Weights of a small transformer language model.
Size: 14 layers, width 384, vocabulary 4096, 28.2M parameters.
Architecture: learned positions, biases.
Training: a variant of Adam for these matrices, 401M tokens, 12238 steps.
MLP neurons of a small language model. Each row is named by its layer, matrix (up: input weights; down: output weights) and neuron, and shows model dimensions 112-207. Each number is 500 + 50 x the weight over its row's rms, rounded and kept within 0 to 999. Numbers have three digits each.
After each neuron's rows, "fires before" lists the tokens most often just after its 100 highest values on Wikipedia text that the model never trained on.

L8.up194:527416489490471539548497462455427543450631506575531520469501482487498555479570494439471582556478504537471481444448504481564495487555588495527564460484533530513554394480499503435476528470513553614531511556473370559517480510489472679489382473532607548557458480436519494488433481373524515504
L8.down194:547477551500496457570598477463588523503468453447452420413471513536438463462525475535444460448509443590360517488562495518559516533543407518405474503528560481487488478462498402496516472533558384545477493492576566547472469519464459425464492450484556490527552497468527521592510486636497541532
fires before: "==\n", "==\n\n", " ==\n\n", " ==\n", "===\n", " |"

L6.up805:528450506519545497578534506588480541525452484605566599507499494552544489427482541583498603524512600490429477462454451557499500469508528403629507562495573529593511544477441435466514457525537520514446485536476474610509484644538455528465444398541543443501535413527495515470458511464519400397
L6.down805:455563450499573483595477499555447508539520517522576477462473493317528448525431556449522544468443479506557476384607542482486498491492601518443466519552531532452538448561557545514501545514539494537378477478527484599557465453517542581569511576541500455490506544474488535412545528490464535510
fires before: " ", " United"

L5.up379:525547592428519539513492500501489558590427544453513529490516507494386615495507476482539552541506540543528521560544641518492505485389462521568501503382473494557509539495540554472545449486515453586466526422546502495513438550410533478533479512425492437426515520549454468471546487513431495510
L5.down379:544502525481492488561507549648437554534500534565540466519506493536522519473463480455471527500600402430496490459520536438455427534467507498521438470469408504556547446554400595501585474498444571549487420531499504505579509484473506578523512437424469439437532437535457470499526589497548488530
fires before: "|", " |", " used", " |\n", "|---|---|---|---", " "

L7.up483:471415529573505561507538559366476478564531494533426474454507462559491545502508540468503549539536485374499465427553503486552462481497441427487394460460540582485559541512474467469531541422595521517454548503489495567551523549427522540500506543464471567550567454427502500496474408459493468457
L7.down483:589520481451447484511484536526399573638508474511602553511577487505462402460523421560505477553513494498518488528539559512481595559543496514570557425546538517453520471469596509511505482593478527559406458464507556510495436496545426433567498488468561420490518495499544480429528608527508517459
fires before: " |", ".", "1"

L7.up1250:469541558570476560485537447493450481591511477513406482425492518515521484558508544456545472562549549537556558469527477518482514513534590438469584433503493586557517470465515533506497598620488599539523497522578563471464461580479449503468547481547494586529467545572412466466403469512476551489
L7.down1250:511416483446492471470435482545515469509521509444539593493553461478452543541483503492502525526467465518421450449479501555531522453516379547554450505482590554519467504474389412509493517331469505418535500511505518497564459464489425489444462477545455524469574501576476543512503506542562413510
fires before: " |", " |\n", "ales"

L6.up376:447476520451481409508491477549525526565479483493472564483605436544495508547461514447417470504426430495513459510580446543504524512541526434591578573393515433496530562546557507523500421508494459505470459579470522511489585483537580502477541593492569436461494405624513503480466544447526556378
L6.down376:509448522490470592557455473592504532571555519527462521536517509583537536480457601451474554573522471508522556480483535469452522546471398490520451497507483490478534406505467492488485407511490486508504450494536479547543411424429407522522480416502402461491535540531461443516488476440510519536
fires before: " to", " the", " by", " a", " that", " in"

L6.up1327:467504600543529500563486499466490504568393488531539477515430456615452555507493554543512641567482505475454505487479474421441410527431561485687485503506478475511540516532514478514580485464489498527451539588590489583529564559540494588530431488390526497479480498537553532513536466439472468519
L6.down1327:548430526544483438503537499519502498485494516516508463494518569528495515495546569470440461494491537488434468481372397477486496372558525418525505633532483485575432497489422552429507491538499557475522480518407502580435493520514420446417503546506540526558487503547549459680405495559528475524
fires before: " ", " The", " It"

L6.up153:513518584577502521363565473436461469541467544525567545356441511643505499445587480537517516479559565412504524478518487463510531511561407493525505368462520621474499480505468469535511481484512548503454473506465539573490506492495454533551551523474522553554544483469426544487456541572567437471
L6.down153:519445480507461588558466537505439518493524500550521521495565440474465522471492514521497544562408491522498452416526500416469424622444615486496466591595448423488525483426464535455597489493526505435454462512417488487503519519527467507516372543497488459542472541497503461512544459480553465493
fires before: " |", ":", " –", "–"

L5.up402:528513520459508559540470428485483501538542520442544570500514472494399550480437464527494581578480415554537495535441504503497418489440550512573417467376433576494507489491546548498510514532451484543528567478512452504388499507432502495524488491332513451408525486530497464463558511480520478531
L5.down402:486574486465480498522487532577557528511370546664455512485529461574523434445564525545448603545401432462550594413567472440493419584477521539505451570459502513469546447458471559525526504480456522476465509550545534559552538536550447552568522458444470453485466478488418447481501531533583525497
fires before: "|", " |", "T"

L7.up853:443428610582430478468522541478452496484439470521534475525480547444497556452672511563512536474382558569588532494582458470462525494470606503477471494574555525533537454392415504462534512502534581517491479473528489544500423583499438506553485468498525601521504496515510528482524530501525502541
L7.down853:544481578508443473552466445464486490543498575466450472506490453591438533530524521463517541576374517524492525518502470447450553517503511518558486447515459453520537481477500489440510494489455505531436493475487500489432508571415437528459500461504528451504485519521472554526498501474517494507
fires before: ":", "–"

L8.up966:395548531529539511510467488417456482597436499487539425406448445613519587477478452479503491560433480413498421487507472478555562538454475409512547518496498502618512614462484538476533488516486593463454454472525450532473550560403508457493569580464557467542568527505589447443322444501502506414
L8.down966:523518432520573493458455457492517482490484498491479488484570486558406457613436543461458492506533529558459498571558571507501498423536457496561482510520471504555474538623543555521498540479456435500448550553509527508482551514558521475490496370519535577445432598525463478544456572506480510491
fires before: " ", " |", " –", "1", " Win"

L5.up945:470550581535543522560498598474432527495485510502476597465543425521500444568557542524538563500440542568467532462446509464580510550357503544468508514502540535558501525522398480538541504475491551606419503481512553484504546563548543520515463486413576526523497535535440488523436488441490525505
L5.down945:508503539542464433465444478441480495563532520499489565459534519463419562446432567514480502479577478559526431528460467469493489509507444449494506539491495507504453423513452482478541514485547600470529373483452548422474504523473464490475604515551573419477463484581534549456485394543520442486
fires before: " "

L7.up478:546517520456429496507518499553560462553509492487424451461615474555448588527485513442484518497467556478509524449421455511462508452530396433529504423522565506558545633480515471543426409532450548541462469515519509504432485508609471460461518481463569432463582437468393517476468568481591485507
L7.down478:485500483459569473552436490518498426616535418531521509509507471527477483464451463616475484499552431563428576487394439448537580519485528455519535408507522572390484527546487478517543558395539466494518444504499485494515483593443498468462431436493526474547510546478493544435489530450446473536
fires before: " ", " the", " a"

L5.up618:556485583495521533454495512525472479560382500591535474478453447591480519498512546486393551525414430412492414464430465435449384513514536530583486562426453515586500512577535512496544474458478563601528534533566460528502533558621448534487462505457505470364498453552542470453504545535487540510
L5.down618:463558502488484546469428522538469531487518607414499431494478523436432510514430438530536443513503569504339470507521411520543522456451486557482518477526462425487442516539532564519518465501511512550534471502536514439483508477458499433451487435510525519502474506547518540750538537429429494538
fires before: " The", " It", " In", " He", " M", " A"

L7.up488:492469491448493540388489531506526593504546462608584553504451445570520545504470463488510638495452509590486595497491488444503523480528507524535498389551531481487550521415485487565527465484508469521474463437593489566555433550476488451534467435502503499542529487472462538483562609390511611398
L7.down488:461394471467554489509532542546437456523451552462471419467544535498513486520492485508503378588535513376613337458572517509530484441476476507576493550493436444451505474546528526471500461505463466462520484549443530508451449555455479501460449490352508474514401545470539520396475480537505391530
fires before: ":", "–", " |", " (", ","

L6.up232:378489513577478543447507594445480533599393497599490528428391426589548442404507519494512534482503570461504419541583523508535380493541470565492507436412433555592511489437489503461572456575500526505465485561530563556561523526510540501535549570529465555517601509528378540443458488501571427540
L6.down232:581448473488558569594467510532480531495485445514543579523538436492449424454527545473413510592443490528614548528476510478588516512460467527530459476504520512474532480491564540579536504357488496383509536485568522591531489427491517439498546559541512548488494541510445438409526599458488407477
fires before: ":", " |"

L8.up1100:449406568442447479459392484459540404515493525486566529541464512460490450532480477451455526556484468542556546646496489450575485525469537526451461473396587513434501546545505487464431405543469539465598568439532451426437432534539500456603553432464453504400416537539467502484505452458552515506
L8.down1100:535589494582576528498655468531501481475506508551475392511529463570510586444574497513504511492507574458456427345474542527482449486598485433547510505507494473577468493480499472473489538483555461524442503557501486523489602530531525578436436547513522441611489397529507520455468577536493554489
fires before: " ", ".", " |\n", ",", " |"

L6.up138:480441469482482452551602503476545471510448472634490489536538466474453500480558534469399469510504418451522416495416474485570498528598479589539516552416535593512497516596538494444475467520506585471477532536522481539461574582575463446473451463536565474489435525564434519471465490487495508491
L6.down138:615489596507528670604489479515469510486435504472689479467469526531581496546482534436625459492570551507513534554470438390503442454466558458566464476566518466518480563444504459470577472514584573510426516457500543523497582487511499572545517417464442416511528390495432528443484542473553578534
fires before: ",", ")", "1"

L6.up12:567527568599533496538490527461500482536462499498422472425434483593489536478539507475427500605585528453474498462475469460474497506570480512546497504436476474559484545463516498446482548533451547478472506501549430549511598553479459595447494523464556561539429533443481494479428467508495503427
L6.down12:482493556527437430490457430533597486516449523474429480535488517538472588584514433542524521483477437526486541525463446543489545459498560502572509508494548487503421558542506613489426476480482482521566537501498444450429566612532494529469444462477537587508452479526509557608505525575448477513
fires before: "==\n", " ==\n", "==\n\n", " ==\n\n", " and", "ast"

L6.up1294:475569489463507444478462445488555516549422535472492542481428444384590462447440547500422454515413544475559448589516508462444477469474435445509489465409462426424430502577610518466436504493441515480418554499470653516411487473491473526551491494487533477439608560574469489483480550539518511477
L6.down1294:547439472567487495535586565487351504507555465440442517594565463576406489546554530520556537536484450603481595424520535506475534556575499540490515568549581504487532546518431532477536446487546499472458510570489408561570485492634452552514476462531511456480407416457522442495492548430489528499
fires before: ",", ".", ".\n\n"

L5.up1168:363487544484525605532596576410380462567422489635543582527468482596474493538510590526573467519530509494527434523532579560619460478527445542455532554530482519520516549414587510483523490542533517545583517533527446495604543535504551425539549506486475561543507551531438517456450600428557516516
L5.down1168:584486537506503535512527509507457527541523442568587504597560494385477499598571552464448494507439423557555497398445521454621489577415524531496571498539498509448525577471565582427470581441419516487501428444527535578504577538510500451469465574555640460527461560592546520476480451509535420421
fires before: " ", " |", "\n"

L5.up294:544472545501564526499443555580430508519427508483537585506533504611497529560591558492436474581492476524515510532433458453551497485553482544469389537338519435494513527527563561502488444452434580550483590583513424553397482531613512541498491496415511504512449446545438544499453601538536407510
L5.down294:513482485535526497577431491461470485497532533593373493481498489515413538491533495485504493529470507466411478522437428451487425547412511530490466540487532485537431485566460651483574533475460554565506476494535451559578523576405454493530457548494468548523463587490553491677521568442466517437
fires before: " ", " the", " is", "born"

L6.up945:451501579515486499418455607503450496579366551508508455367453451544541432453516479591473519454542519504501507546551476424458399525575455614514446425457485502427526511529521484530558544442547600529462498547522565494553526492586531477503433494503531434510538442541442484493521551496578523489
L6.down945:494471483529493514543471598548502469562535502590520500489479474457493466590497481457469568529458491646476485522545487569495487552389547507434408619602487404508498499369534557453571463443529402496479366465482474507513469525548489450514484588485533535495538535539571501432541517449499445472
fires before: ":", "-", "–", "2", " is", " "

L7.up11:423471490554527480517536536519434533501484489554448506499529486607590501528521521529509506531540493438544506521516526503528520499517514468466514506548407509503514431444394504473545468545457524503522508541404564537538520615536438530449430490536536506476551533536413474425472445531499530465
L7.down11:501505505487534492471523516531553464473506504540541467472497510487462448428544520497440531648552540491475514531528517486515522493462556502570552538462518514537529528550494548531512404396525477494569570570548469545405526381431530531483509461506536545370528477501456505598522620504537525493
fires before: " |", "=", ":", "T", "A", "S"

L6.up681:555525572502476555479543432335508450559503506450515520491460481579433560433479448572529483592519514465465560462484535456553497488538486491571432403473521530490546542505589499505516441489480524512498523455512551469563499538442518520555496500491485501564528588535508496485513530461448447478
L6.down681:531508556553540556543531502514460468590436525579528430518569473521594426522531473461533471394503449638428511504429478419508504496452488489561611588396490471423537435498505453475472505548508529400374538494483512519549442488429476459549434473425468585459512502473515413515435525496520521450
fires before: " |", "R", "ronze", "RA"

L5.up1408:505516510486453451606471533565484504582500502535506470519444533524485453523503503630499505533531440508506540455526524583522554520494459469550495399546496501486493567474480607507514409575491494549401463587493501500365442572509488543469524559468456481499432464516521508439427528519482446492
L5.down1408:420483467524506512486473439504483429511513473490661639491471490474551503512438498567556585554534555557416498487495470389444485467474517581485366518471474602406505471439523423446541529476508376554554461487540439478587524492469623450488494510550522567443521482451495526516511453429572498488
fires before: "|", " "

L6.up1248:578532489516517519531547497507439462445495518527475580469532497510451592611394434476560539491521558485460531465561505500559460560459389532478431374498519547397498559514512495536524485558574548537463395433447516527548550544460420516519483581517490508534404489528520529470494459494523470455
L6.down1248:475499469415431464427436528489543420518575505420541435501406454503516471406543476597481501441476545486530515508466511543480514426437385513491512547475401391454487488559507532483458565465395390443543487534481580450515477569467533399506541506549502429465530482590620523491512472530564515510
fires before: " ", " –"